From a checkpoint of a small transformer trained on Wikipedia: 8 heads of 64, untied embeddings.
MLP neurons of a small language model. Each row is named by its layer, matrix (up: input weights) and neuron, and shows model dimensions 32-223. Each number is 128 + 32 x the weight over its row's rms, rounded and kept within 0 to 255. Numbers have three digits each.
After each neuron's rows, "fires on" lists the tokens most often at its 100 highest values on Wikipedia text that the model never trained on. A number after a token or word is its count.

L5.up1846:117057159096095090111100179168162101108044132157115125067150142154080108176158103144149125124174105177168088103045139109129110103106161123147111125107109158108063108080161166151081184122183137165128175157094111105051141130074117190171136097151101115149115121118089107142161109138137164146103202130062098106147126108162098148151128121123089155148133169106173167123128157088161086058097104128157185138137129167113132133117127088121086116152153133129118132089148133138121092145146104085155155108134185119151083173102157129149165110111158128191101145149135148106132171183118103090
fires on: " and" 35, " or" 20, "-" 8

L5.up1656:094074126114130103157130144116128161115125126170123120144092149159142087051094137087157129121167112147144114124106109177054077145122083072138079115087125120135070082132134106121113085074174089152182120136073118144113135062118095156237139115160117045119086066183085088093178118099210144153177195175075078138100142102102157149147138079121078030075100121135135121100155139141122088149145114157134109138170124158138113141154109113153101188112136174080114068122126142186165086178093134146118174098182084131082080173081168102087150145148122153148078106175111151126121092170164086180
fires on: " and" 34, "," 15, "ist" 9, "ar" 7, " and " 7

L5.up840:118181185134066135120071168063063186137135107152172123124189178170106157107114147087133106126184122142171098152108128135151152114060214129167109082137170145088103145118090087119138133073143129156090181170110137096132194126094166116139118126121143088100151101169137101216144136127108133178059162161127139137122149058184150131140156129090135143150100087179175139153089163139174117106153153131105167119108150142122137117203178129176134117139126111115068113122144157072104108100132103163121070149105122049177136156149115150177084108138127138147104107118121134111094141152136184088
fires on: "ach" 16, "as" 16, "e" 12, "y" 7, "al" 5

L5.up1019:110078140091120126204165173142126127107154102137139162095159138180144133077151128091090154113129198115147124153144047079079098107099157147091152148134107166124140106123091109193129139150182107065133191132136100133097158045147164111117162164135094255123154145106128108162150153149127111132124150091101169218171132134073118154155133151142081140171084132085153202113138129077082167082112136112127136155144049134081178110076060089152053161127109100061209054097121122169075101126138115139118143134124094120136134154129133159132136139152028080089070130088098208147102135150106149159
fires on: "2" 24, "–" 13, " and" 6, "ou" 6, "-" 5

L7.up309:227084165071126123162159137140107181146138170128079170137089158167140109130080144163166151094130124104136145103119081166130100130112091108125189156109099151179142033177158147103099193118144136114136126149146117169190140119158176128147121153117112116109094126100143161100134092153100119095140071134155119128156159090160124121085177139168126122126116135098113133092186203134077133102035107137102168190122124170123074158155083088151121201108069119142152095079136128148149125094139143142115083165124139079144176168157114126168079109155105151153118152108136158102097131143147065163
fires on: "i" 32, "a" 14, "on" 8, "ova" 6, "in" 5

L5.up366:033063165086185111210107159128115169153096132109121122158101148137122179111112095104077102111138166096085195130147112165146143226147119153093144153155105190103105088178120127123104115129172138169169139113144112068115143114132143086184095116122114118108115097159130125176179129129136120126160166149144124119116176219117095106103148190145114079179143133168133157087141133120131101073024132178149134145119155090137157120161128133071096117140155101147158076076131101135156087106158131109099137091160101115090123124148150171130073153120161175110121099108122156116129152089107090130
fires on: "n" 22, "a" 12, "i" 10, "g" 8, "o" 6

L7.up1103:127195115169207126079089090121158045118092072154084152129147108127119108104149072111178111101137133151113087172142170160146085098105191191164059101078105186173111107076143099135142148133106129111113139106073103132077150094200096149155137128167151148155154083132147141128184080129130126128083109042161157144117162119138129178066141147144160086127082066092087156124097161144119157110146107083177140145111055140093109209104095071111110149100132144070142126155119106068145174116127161107121139173117153126126129133182091155138081082088139132077127140100100179108107143200099187118
fires on: "n" 14, "ug" 10, "s" 7, "N" 7, "is" 6, "in" 6

L7.up1029:090102135173094064095168122161107083112118120120161183107095155121152101087127132153156172086156139145195141102105178115109133135131097146133106146131096133127108117137122138138125149088175111173165139198106107153142169085148186189129175140113143145098091150140131129058178142135123154128203188151093097078136171144133104104131185110143084111131115107110208114147119211121133091077162097087097122141145132152091150178142134094141162097095102119099131111138161158139106129157152186108118127150126143030113095149151093094121112183140119139166055128173091120144139110081071150083
fires on: "-" 19, "/" 17, " and" 8, "–" 8, "um" 6

L7.up1727:171192185162117154122114097091100124115150112193111105111168147116103171105083095096103147086135126128124097091139088164145136092149174126127147136156160133189153159143122122147122112115118153141156111152101106138139143139074145187094101110149053215150094104154140088133111146149143165117106098190115148156156105126099148105102143079185080073134118194193112141114100127083151117136128102110172086138119092192152074154106125088183135183143062145074137158171152164140154092156124164133093104143084110140117138140156171125103136091120092112108217209115094137096165128124100142113
fires on: "-" 17, "um" 17, "'" 10, "." 6, "}" 5, "ap" 4

L5.up142:069140110130170090126091158108101116108091064136097092176095199140141176188133159116132068185134110160188107171141128103121134111058128172166066124148064127138124169088128129116123141094108145124104161136131149173148129221187091092179121060118091130100102158088162081150134096114161083141162136122123177103180118102134186138178116108120160113121148161179159103025112141079162148138066119100122109144173144104151112149123136159095079171115168132076106106154152132079135128162099094138084173134081098068143128139131138130172082111148131163095140107108163106127118127119151098102
fires on: "a" 11, " Jo" 10, "u" 10, "t" 10, "r" 5, "e" 5

L5.up139:141162099162076143151112124131139139113076077161100176113146093125129122110171116140143104121160155122156088150099114160067116085089076098155133122078162124142111166113109139082148078100138157189117128094121123115161174118162116085123118110147165129098112121166152157109106136147135167129124170175111102161165123083077032148152103116175120106097081178147150164163170100132108134100128137086162105134121095136131156136207175134138121133103096119146098108131134111211129108161093124119155077191164122156149128143109181124140093077098129182150087150096068075147099140118134128084
fires on: "\"" 30, "com" 12, ")" 8, "5" 6, " n" 4

L5.up386:139154161117097107176111120149127131115116159151123125165201149149180129145177158154149142130117159161197150105142126134085142109109069127084159159119166157106139137107177104170092128143143048122156107108009093086120083138169107163161145095133193126151120149105150159095180111109114125115103140062169133143152182143167110145128119192090092158129155148161095143157100118130155070132160149101108078102085140083138126138115078158133083111165160107063163060186124095073108081136136136160105181140095084132151121185153147106127106172121137137052117108107119164126166075147094090166
fires on: "ar" 10, "al" 10, "el" 9, "arl" 8, "l" 7, "n" 7

L5.up1713:156139151146092100137119107154110156106095184143046129090159135154146113123072154114158118072118141133158099152110180175147098160132113102170168115128100133123145093097148106151121125107143122164184116147128113114194127113164138111122123150125105139137096127087113162118152074083125196102118117119123157150082148197100123119041128099109099125166176170181144140124143114127113130134087126132103165147098127092112106155142133170133101114155111119161086110111138102119148120167091174188137111169088113102174221150161155172045138165133135128128114142161170083094077097158110111133
fires on: "in" 14, "per" 11, "er" 9, "est" 8, "it" 7, "on" 6

L5.up1404:111132169122097059179134112127087088112161110124100100101174153134139107110083134094100121122152091069114142141096137135168121135121101115123163099123123124131097016099121113192066129122156123154130208143128087165171181100107163160207156110135128163145119134096107138169169118172079103067152120145149153126123175149178183133142182146165070127121107144116111146086174140070191104132141104143102140128132147143167141129143122109140118122125080155101168071084088080142117144113152138110118098150182094142090138111179091183166131151153174152130142128101122174087163164090113106115
fires on: "a" 21, "e" 16, "–" 8, "t" 7

L5.up297:103188118077168163166150124059119117153125077127133108112043130186144102132085122077152085164146136106119115162138146134138127078083118137129100138138204141141178149124119156092122157052100141139099177077089136118141106156127100126156100092080126108117097098176118087096130136079122088169146119139148142158132089088111113186174094091096153081119136115178159128159140131077138165172128111123118114129084186104180147129177100182147118149096074139146132125162119183157131142129079124136139134235135132133137177136115126121131107138113168083103163077125129169154154121140145168141
fires on: "end" 21, "en" 11, "e" 7, "u" 6, "ie" 5, "ri" 5

L5.up469:103111100120119071140153120138057199157143111145179096066094164163131130106102153034110129144129177128101119162131107172139091170081123137136176138104109184142155111152147100175117102123113072140098162090116084080200109124098175153197141151137170136170079185112113112138099167108132160094149146109130058084150121152176137169136130140128137088157078087169085183142119113105152100139163075070113114104182119090170105157188123168093114147127139100141116105116142151106112137107090161133105155130159135104145135076117139117136074119130160154114127098158059142174144154098099153125
fires on: "'" 21, "–" 14, "'s" 7, "el" 5, "e" 5, "n" 5

L5.up1013:136164180124103166119181106163128117131116152108175204106167163145116117134142100063119145192114137152115064137151110129070169158075117118085150150149149113126100132110149111092091159150139125178148154187164061148123139131123077142125182093126153141139168165173130179186148098086149153087091199100137141117134136062168132137121181120111117164109122142089127077135123113125122157166145096076124148141080074103113166171123073117078090123151092063092125064092149099157039112119120102156116133181128131073172097161167190113159150098117098148138155050085137159113114071062122155117
fires on: "." 31, " |" 7, " |  |" 6, "3" 5, "or" 4, "| N" 4

L5.up472:129174171123171101162116105126097176186103104110138158139079095158166134114118091129161160105135136086126174120146099139109095143163106141109139115123114100193099044143098147152116129130102108091092202102139113169121126122115152154158137113084179151167095075116038144098126124125132066190170133118147135130119121127156146161095113156089101068073139149177105116149104182115161081118133131133101109118095075154124128151166122184133084156102101154101153152173140142106111075114105082135183123112118128134130121108111176131146108121131115138086128158180081102065152085081117085107
fires on: "1" 45, " in " 11, "2" 8, "ald" 5

L7.up1352:150141142136127151186117109136147122126121134132139121111092116096163114131142094121174143138135179131131104108139097154156052176104049103125104116092126161162073161125127150149115159085129086107133165151114141142086153068109105128097128116123123079106149121127104181084130111146126123174082110167109186103171149130100081163113122120096066084087123149122172167178153141120132117167159101162169114160074180193128082122104109168073098157100081187166199125168101145099157146163149123193110107114132109136124133158160201129122075043121163166132159141172085145116157115155081170136
fires on: "1" 14, "2" 11, ", " 10, "28" 6, "O" 5, " of " 5

L7.up187:096106085187094171079122153168132128190062116135124196110180181130150138143075112096166116169137135074107074122116130124148092128158095096141147118071154140088095137081072099118145132154110085148054166120125126149130135167179101147146126132117127133030155216154098125077146140128094134151128101149146153104157171154146080151124161157127104109170152124133086217122148165122132116126126125149138100128110145111148066162125101160094124183135122192128093145084144103079155154176146203107179134142175120135081096169167182091133113066112158173118108085129131174151096122098097126115
fires on: " and" 43, " &" 7

L5.up1526:143129127175149093117108111150164094125071047160177158107143107149154120096105102148179160165130173097150100136099128146080069114134125111099094089163154159147114151096071178146087177152133056168154178203070155119129110083110094171227128112131088078138129128158081126163199156162161179090198172111113153134152080120115143136118161123156102047171122100097140191067153142133146112056118133072143117134129120146126088177141106072148096157071134124125078094189149148161102073088077122129111115179089162131170102152135160110099128121097093172165093163104071139162102112105124074160
fires on: "==" 31, " and" 12, " ===" 7, "===" 5, " |  |" 5

L5.up1059:152244154134122090142126123122125202148122133177133100102132159154155107119139109063169119132162124164128088160118099162115118100070105031183132132109089109156158140149135171153074148103158130108137140158106069165145065105082188128142151097098175103123123078156091056149131094098173169088141107146110115156184154135123129151112155171158067148096148079112148114128128169111163149161101107123101147203163112135123084156129128147107068134116118167106147143137165092161154084186080101160179141163129178161109214183116141130131146111054154170137128152142127142092118112173079068083
fires on: "1" 55, "2" 37

L5.up633:170142162135119100114146077124126155109139093106123141128158116148110144135094118193100117105098189138151098138123145119191169112173137138165128104145064076106176135080128169142150150082143112115150130099082046141136148178148193121109200115175146080136134128176124060138192142103151119184172090087059172135102090052197110141105155139115115127139148152133122146078134144081199135121083135112111179119141118134157132188118140122161111134101140108084092087116149195092128172157159154159154102164094195099185071142177144099111143074140134098129149102097113122131136188182067113072
fires on: "w" 22, "h" 20, "z" 12, "v" 9, "g" 7, "q" 7

L7.up1935:132036191095118113090126093126146106141121179117132113093134127169148129087101106132179152120111100155144133144088132223148066177133126067168128096111061106169071100057144099160075164125124093103140173097129137144092131113127179168150164192119081102142157196216177155083140186171140174114124139108097109117119142129167142182077084163126142082146117167132129115153106154074123149105138122202121145143135102175123134139130086134126103174134171141133114087123113166071146145137103123088073175175104097028171114102146152096120111075178130180105134146163154176122107128165136153060
fires on: "–" 17, " " 16, "-" 12, " | L " 9, ") | " 6, " a " 4

L7.up666:081173116129163142142194158157110085112142103099175159168088217135111102109063127089134160095180140177127144044097147153074099088123129163118053144120152096185106096058118111160136128129070101121185116165152070079099162139081180123191169154120075147113138101140123178177190115114123153089152165135123136171090126126128125144073107183147053112122114158173138139116137147095121140139107120087127136175144104146175119124132097074138109114179108136126103083135190100138150131122107114106114169219117164140193059108137076150106166171166109147160155135109133141143157145162162172138
fires on: "in" 13, "s" 12, "il" 12, "al" 9, "ed" 7, "k" 6

L5.up838:145173134155168092096197117160100164094126185171116143086107117149116102129128092157152157124129138075107091156101118121176133165177169148137089128108102162215101118151094144090131117099126115172126098151076081151079150073129135143185120135154185127130197123143127140108150162135156124102167161129153141138078133120153159128136171133159115051201115151102101143081153124116112147116138152112159112166097091078145113145163122061143135129098147140147090129094097140165071107105082135115171130098124102076145171123147128087148157114123162134123089143143077133088115130186060127152
fires on: "b" 16, " of" 12, "al" 8, "ical" 7, "f" 5, "ing" 4

L5.up251:139150202118096081146123152152137207127104144096114130100101110146154165130096130055107160143155191128120128116179148132093133104141120104144066154153098081154114140121124127148163200081137101154126117139126119144162089089143117133149110145156142183174092159138119166183116131103115147095141228073090113108136124048124152119155105157062132101162123186123110177093130120093123146055146076073142132141123101113160139133101046150170064133107125175090139088139101175096162107140134144176148137145042138158118114173188122134154114143082153144086144076063080141133083102121130096092
fires on: "u" 17, "S " 17, "l" 10, "i" 6, "ss" 5, "n" 5

L5.up1168:137093148082191132074153134137134117121070110139144103102094126109192102140166138152159131144104122148139111128101096123119129105149132101134147134122103133109155132137115122153149083131144135182185128166133123113133117108179182129170173145215171136061148186148156130072095140126166181119114147095116164136122164118143107132157118110141133123124140173144114122146109139100143099100113166163088103192136111085103092140109095143152090107121168117146136115126165131117134140197143171057118181166191124085185157144137150116096154090137158153142154141108123166105108111147127170119
fires on: "r" 21, "i" 10, "th" 8, "e" 7, "h" 6, "re" 6

L5.up1666:127062120127132151102164125137103171106086161125118106177122201170128140149170100154132114136120217130164187132051084122110173099100113118114139141134143151115142134128109095102115151123142094137121107120122090138138148122111157090136117144113125135101109112165112151160155150178169115136227122113098173157064091148196116095146118129070112158148149107146069117106095114111144142080055134135149168191075112138112111141145155125070127123154120145151094167087111075120124147124132142117119120082172177152104155100175076115178105105120119181054215131104142179091150143144066128088
fires on: "o" 26, "a" 24, "in" 9, "w" 8, "ia" 6

L7.up1785:115075156135179127123111139098119139120127133164126116118142124159190146114107120120179111095156141145119150125067161120148161138152097103179142139075126171120089103140060146110127169072200160148139118106149066124141155124117167159115168086186100115096128207167141195120173128122163154100136095098115160147093145147161119190163102102175068130146154148166157177122136140114112087062076082156160157123079169066166144146139141166142123130106074128164080083082159149066163125105096091075143149114123159130116083090076099137114139136138186118094089101158141099112098146167048158105
fires on: "r" 21, "y" 10, "ab" 8, "ic" 6, "re" 6, " t" 6

L7.up1263:084143135105151100111080153128149105136100143159126137171149170171113139071112133113146132117155174074125160130099163073120167190078121119169125133140120183149124085104140090140103120097120125123082137091131098118104137117166155143135082115112075179143116109133127135121120120039122108088131070111149107086143150123128145090116115125158154121173060120119179100153089162088183089134068126148167117138064087195138110128133151091181100189141096130151118135147142171115126115103162189154090103114069157118099183097120141108104144127136103157108133149140089109071143169063160166106
fires on: " |" 23, "0" 12, "1" 11, " draw" 5, "6" 4

L5.up786:113130138048128099123161116107128156159104129137103142066173122170125158157100175113119069197195106127161126086143113158148125179056139132080161138082133107096086152123106131116123124102139078169093120122073137092168147081112160170139102061148117111116098140134093111130159076089175141097198159170084117105087123128085137194170086078114170082134131151142139129072140157087117113072053139157148138170110168116120146131091089181123122126112146114149152169096122173127098171140123136090132108152136149045081146133117117129130106173147087102158103094180104132143135154105151139190
fires on: "en" 20, " | " 12, "at" 8, "F" 7, "ap" 6

L5.up373:076133126124100167137110204143147150084124122105119080150126128120117079172138110129198193152142158178122116162116071136098075173151163175121112116075049105138091139095113142109143112169101085117125131175101081112103134040105124122185171113158156111146176102135098161148134083135153148085093154081121119150107151144163137108124102112166111110132128118121135191148141167111114063153060131166099130156080079085102119130142124172120099071150066111091070149140199144165155104094092181088156192125109122156137177091141108185175040149102138092155065107149130188092134079205122113153
fires on: "ing" 26, "," 17, " of" 6, " with" 5, " N" 4

L5.up1429:093194144144138085144135109189106157090163150135163116091185149157167102121100071187135124075145125084082144118096167105079116155140153099086114117156118139125140128139158206103121174107074093107094105128118105109100191080150108153086143071141107196164108182206116129096115164106121167147170116096113112155116143122170148159138132075106113171138129127077170116160056145120175109104171088164119101142061035175125099164162114119131161173090160127134140104144101173126102063096127145126139136104111095085126116082166115090165089071121055133153125129103095142088154139122142122142
fires on: "; " 22, " | " 14, "h" 8, "0" 6, "av" 6, "1" 5

L5.up29:148149179132083114128184088140118206183107126140165133120148124198147123095157137077122113208111167105140176117114166128151148145103126109158151143098124115088129048166179155120083147105153085147077115117114095134096146163141153203157087081109109122128114083131055116123132091102150074122146081114164102148073137074106171162154081127081161163126103141162089163153129169105121116127052086163131132105089144136144091171116102152178114162130108103105042137199168109073084079174096156185140178153095157084178150078144140165163163124081128147147179220097161120082143133143081158129
fires on: "ar" 14, "ak" 10, "or" 9, "en" 8, "e" 6, "ald" 6

L5.up168:084205147116136165140170145167101117158074083122117082089131180169100104114102144051104126124162130193132096140149169116086139144105174104123103139094103160131120091103141097159147156130192073110112126112115104092116160107173147103141151120120172176149093073142150131159135134105187071184106108167104181113110115103120150099088171191182109134135090181128131152138107154080097127137129121115136115128115077133114172155132152073049110194108090144059101074114110160141109110099107059097129149119119158102157098134132159125122114109106110187140118115135106138123128118101070166087
fires on: "2" 40, " and" 9, "ra" 7, "1" 6, "/" 5, "i" 4

L7.up1822:159149173108131121042109152142128151118165111101131175104078178186126119100084175123126083113154130161084157103151121143132108145110126107176152107093132197122169089166083145113141125137122102135150085083142080071216150144118208118095186058187075136115113124124069110125140110145151117116106087178098160125070149134130150205125070123096106112134160099167137154148172092098148135097108135195112172156113083144109121155143140120137110125100096102139125162101124167088172113174185093148134150160123168122146160122131089166152158123098129075076153106133096099153171129120143139108
fires on: "in" 20, "it" 12, "–" 10, "at" 5, " | " 5, "ian" 5

L5.up1580:158213127124167153062118150114100068138160119127118119195131140123145117138116109096140146108146189127123111099097074126081078174050142115099122149137139130143171176101080142142156139100113136130109144205070117147130157096136140168159138112171114178094123107135174077130197107125112168122152130140123172132134089111095121141143153118129097130107200129174169175180083185100021077096122088111147073137140073119199074156146108179136152147096055119080101130131100147118117134142133180098159068139164106117172168148164086173080122117169133110099196117086110134114166174145117130164
fires on: "." 14, "ig" 14, "en" 11, "ing" 10, "au" 6, "e" 5

L7.up26:132168151087121079131149135114074092164123096195084109126131157131123126078096097107139092123137084123131136116119119128135142156144125136140190163106111118195131094102125062111133154136130136149107143145090070152192137149151070130163180102182130081169139126179098151092123107133166165130129110110147156133130110152115129104053143094091090158144120123106162120178089118108163093135112129142139144113111099150138134140179164069174126116146092094116121096099117128131062094162176156102097123159131097141143110112101103152115132133212101124126101185149090118137152113081160067104
fires on: "." 25, "er" 8, " census" 6, "b" 4, " this" 4, "ow" 4

L7.up341:116117145141103082132163174095145090121094157184066093085146127118081104087157162162189072122180122142131130094153109113104155090113102139150126105091084181108109160163078136072152193096130084168196094094106133091094169099129126143118163111163121146104107190142110165112127109145158110133174134131083175148145099071140084127071138134164108137075138129135133083165109141163128101140106079122157114151133086129103144160187147105153076156095193136086119086164181169175156104147064152158102167143145151101140135077139138152159138119168168128138063239052096132199092140139071185138
fires on: ")" 50, "." 19, " |  |" 7, ", and" 7, "\"" 6, "ed" 5

L5.up377:173092172118093123155104114116162143130124097126133148109121103169141125098140081111079131176136147157166097170118169156185144097111133132109156137122106150061157157156168101118130085154118144166145165154100091118112108171219164117110164042101097091121124152124067091094175118136136183127134128140136111158098144079164123131136101122103173107106149148188180099075189146120126128136160125162070132134122166162132069131128149084085102147105216115086093086117150203104070095144174172110086118096145102130157143188132107171097094121141138148160141105106128125133099093113121114126
fires on: "l" 14, "er" 13, "'" 8, " and" 8, "w" 6, "and" 6

L7.up1342:133134163110118054145113157098173158144135104120137107097137138145107123152115095134174170135131103156161079153103153093122067131173072155144122104089099092114079159112130067175081168174164192147180171206154083122162082126102166141172109139130137102143087144145087103162148162168119193114139176157130179069093128072146143123045172134126071102167122136157168093108135189113175117129124086131136149133121098162186149104168087121096089147166188110123110167099122121167110106143163102085161105122150084158126162113116111153096093135140145128130100171130085156163119088152161147121
fires on: "," 18, "and" 14, "d" 6, "id" 6, "red" 6

L5.up1566:065127116101184118194139125096103188130116142144109101112149167168143189054101115116111107123134146154206179117050090097141127109116156134164117150085100140157036157139074166140131173133155137136101172094131098108142142087120083154145161096069145073160157119111115081115176118141138070085163128172180138105103199122103160099135166118144147068154154137137148148103141130110117120082161072138144163142123169180127148167171193095118149127140152089095086124042150113140122144118153107104153114143091058144090123119115148144087107112144156096104125117083064092108094112106105124171
fires on: "f" 12, "o" 12, "r" 9, "ch" 8, "l" 5, "ung" 5

L7.up1169:076116104072127152166097075133177124164080099165143063125126151126113178100114048140152110141138121053150121130108103124154159205137085100170109132083140172145165096140095085174074141125124161169140229072098125084144115106115125124165138069108116107115099169118147172123179093085154163135148133100159144138131183172168153139108121166155124125076117129157143151156122143105158103115158097089093115145122141184112127134116191123114073114193150122125135102171089192097090144138108196118119106139136157134178157121125112141147134125135124194113136162105125169132152057096092113129
fires on: " |" 33, ")" 22, "\n" 19, "." 4

L7.up943:089133164102128144070120184176099115115102094109125110102104186146105065106084076112147206210158163135085110113113136118109088136176073105124066094093083154123164114120078135122165158139098079138098083169098120156130147112068109201141119119104100129126137155123111147103164165134114137184189120157140159096143135159145096099150168106131000129087126142113156153097156215120131131124136128090164128163122123151113116144153186190119097164115133124111119160128205147148143108085166175115173101140161121049198126116157089125175076092167133127107141188123110136099154117159140111140
fires on: " or" 28, " and" 27, " &" 13, " and d" 5

L5.up1669:133150232135098136179120122112075149112155104143189097120127166174146042119182099138162150154144125118106187172122169116195142131104095157115140143138147166107103142130116124082066117152111119177109162099097084121156158101063135151104169140123107106098120121165122122154145122171116120129107071069092157150156170110172125174109126147086065099135144161144173201126139131130176125142121145202105180140101103126174165128111148069119119115124116156092096090133101175135078112157099095176110147123127100150178093188149093111172104115092090137114123118113070126088136110122138117116
fires on: "ar" 25, "and" 11, "l" 10, "est" 6, "-g" 5, "h" 5

L5.up506:088126117134100094160120080164120103128098123136108124170152130158192059112163104100173163120150146109142160110095134127145156083113113124153127096170118182145072139097080118100139140136134095097162144110064131076139252147114125119174077131084067102058077080136119158181165137126102132119148122124073146107168077152128115151056079104138159114160118192156077130156147147120117119081093167156138144170124141169160107153174195115104108150106151129124067133070096091136142088106147146103143099149113178120134154172122120137084185106151143150110175217153096127101124092118095081099
fires on: "ad" 13, "av" 13, " of" 11, "ab" 9, " upon" 6

L5.up23:136128112124101162147076124167094065121103149152124079100132157177129125103189131135097096076135112141127073155094145176122171130080106200194147112132142176127108128071120127168074129050124106094073151139088094128130232121203135123142065138141125125079155140160176123143146110104173127151127128172069116154143188077127105136135135161105168140104114145136133093097095137107162096112067131121103122178125184098154092142108126108135087146109125122145071108143101152118134106142105131181131112127172107119175112110180134157109132165105163159105127176148116187102128122144138153169
fires on: "b" 27, "y" 9, "and" 8, "t" 8, "c" 8

L7.up1359:115109121130108158111146134093147166134106067152106116164143197184070126070107066132108134088126134152145116123175152143082113108056105148127123106161138143144149132195079112182110161107136100094124076145155064172126166131122141114187157100099101136097135154127142094129127130141120142138146148114095097171150120106132133092107186125141122103106069148127146138084175146100130171084100133149135163160147140191123104134122126086074103114144130088162178138069169162120181178086186105097168106118167146121094172117173113147150092052096090132102082198123085136106158143109136138095
fires on: "–" 14, "-" 13, "es" 7, " and" 6, "-C" 5, "er" 5

L5.up1823:105196182095157115138109124177178179071145080159201107118122161156135072095167054122113148139177119108175143104109167100101108120146134060125078102143121208164133189105106140106092198117042089120135100117097107041139202128106105134131163098073102173109153158123095150145170099120151151069125161158141149150086146065162084125087072133139121117163137113160150094113070073135056109102179102195147098178117116126152104126162127101088080146119140139145109142103154093121160140147159082127164173106130088108119151125135149156125118122097086079141130130111173085157122201155152104158
fires on: " | " 42, "an" 13, "; " 6, "aw" 5, "ol" 5, "ap" 4

L5.up653:092125174098157141078119156093122188100156109128178131122126184110061114077162092092126123148141189175152154074143089106165155133176147193183111107193114132123160107181125059139141114147107085109089138147179129118115151167178113116151156078124060115094120193168105146123103141129159137140107114149150196122124154127172130127115139142137050166166083146118068159178118136092132057098128117181116122119104094100166176138166099138110091164118062178134137143152157114087126099166129137155142128130052172058187153128098112085054115110149149135090098122084082162145143072155126103060
fires on: " | " 26, "ar" 11, "–" 11, "in" 10, "i" 4

L5.up820:091125076123127089094203131180128127098068118151082100091127176191156164135097163109151158124131128176176162118138167156146152161077174128145134090107116138096070053132064136127097161085108043148136151138121126105105074127159204140148143148124136101078167079131125075113150093121133115107130148132127168036171125110154100160124130127059086125148168159177124183078168162079088050168147123108129148144129133133123104132126160149084102189108125130147111150102121122067140181149153133116119127132135183061132147130166152115113152084138212185148200158126141144119197185119115173085
fires on: "'" 17, "+" 9, "," 8, " record" 6, " |  | " 6, "–" 6

L5.up720:145118136081102120115127162140132046109084073152172059088132159172204105172135110151113110124131139138175110097135134142081073106148140096170083153084090162120083120163130104126097134131094109151135143154088102115092187077122098161159116114178091107112142131133127106078135070139140146115139148186136142106157194110191106087134125100129145163085113123058095128098140106117152098156123134138114142193072115069060127117152177081146126161171142125160049165109185151152050129182129149129074140129112090149177109168142054153116160156140130155135155107117081081148075091147136128107
fires on: "al" 12, "y" 11, "h" 10, "ap" 9, "and" 8, "up" 6

L7.up1095:066109215132139076100127093120164158118137151105083109168140145196070122106153093107174095097095143150205119102044159184150035120177076172158118063125145155146123160115159107169114209120155141189126107156180068113151151130111153145150192090171080127135142133181090122109161068170152158106199154100139134078122157115107168116136152115111034172130138134099167131166098154102178116088124125117140101179078106120156115101177124117124063142116105110159111146108159155115118135127152130139182169153102124110098151141095127166085158093152159182144067095125045123103125163157148164109
fires on: "–" 17, "om" 12, "," 10, "rat" 5, "n" 5, "id" 5

L7.up1003:161089142094075142083103072161133122148066157116170163135139153104085126144097053098147099158136202124159109181078126139078163149085087057117094147128121089165197163175095088098111108114157105165147206145157079178102137075123119125087147137139071078117134147102110125140217078102148186154147119097071143143152126139116092082095080141106104094155168175158142176157180168096146115118138110109129102107084158084157145187167135108184114097141086150115111117135132118039090083113140159175156156141156165126122102135140144127145132073095133163120101144118094109178061122108069138157
fires on: "." 37, "\n" 8, "6" 6, "3" 6, "PG" 5

L5.up1596:054151104132140085132137097103114146167093113111111139079172173150111078080062117106088081159117173189140147076121142159126159202129126161116186180166113094163123119136117135134154189141133113162129086172121092097095117098075119127190124144113127157165131124179104133146134118136135204107169123138068093159091156127202114188105119138086114080117109103157091110118083129108139135097075109099181095147149106152110166164169091147151084130123180048088116022170159107160192137150077108158150133154126194144085113087130154138156131116169087136109085192090112115160138158154084152077
fires on: " | " 20, "r" 18, "0" 8, "al" 5, "." 5, "s" 5

L5.up35:140155149058125167090147108115119117164178170182129143093084218158109160103094138144127118141138109093147154146130103082125119158073131071176092136085176214167103060161133165166142088095132116159155128118079117081131135124150080095103224156218124127115117144076197116129131133087136140094161167166145142134135091106123148088099096128145092158171136127157080111138121085067171110100131110113161147116128145135108119129139122151124161145140094130135135151163137143169158143088133128119172140226132107101121095161142095112089128080134135099204129083064151097169159136137130203166
fires on: "at" 12, "–" 11, "ap" 11, "ay" 8, "ak" 5, "z" 5

L7.up1909:112132145106157073218134125145191109111161106144153062081170175147074135116090120128127123123194147112191182130168155146114097139088093066172128065122147171166100134160059073134149151137103132096080130075045151045139203139082169137162151129088146077099154143115130161146168191082155130113113107119145095119124076131140148072040115146090100103151078148181183176161093105116089155083084079167175156158117137105116149130103054105157144093093083109113134141072090140106166118122081086159146119143121150090134149141151123095132130090121138157144173157107110106163174143174127114102
fires on: "ab" 33, "av" 14, "at" 6, "ut" 5, "up" 5, "ava" 4

L5.up11:168134188120072101119100129121139235111150163156171142091155118164132113122108146160159056116113164142140095138162152087117187117146175192144154105179154164070158174114143137134116121101121133130155084216158097112115180135137125090126146162181122169130146126118145088152110136091171118132128093130170160097132131125130135123076079163071056151157060151124143121086138144064105130125133095184127149129063106132139066160178157167121110164130080075172157142120077072057099059177152143104173192130072108117208158152149085140136101099165079133129106111134112177136097168136194097108
fires on: ":" 22, "er" 13, "y" 8, "," 8, "as" 7, "ah" 5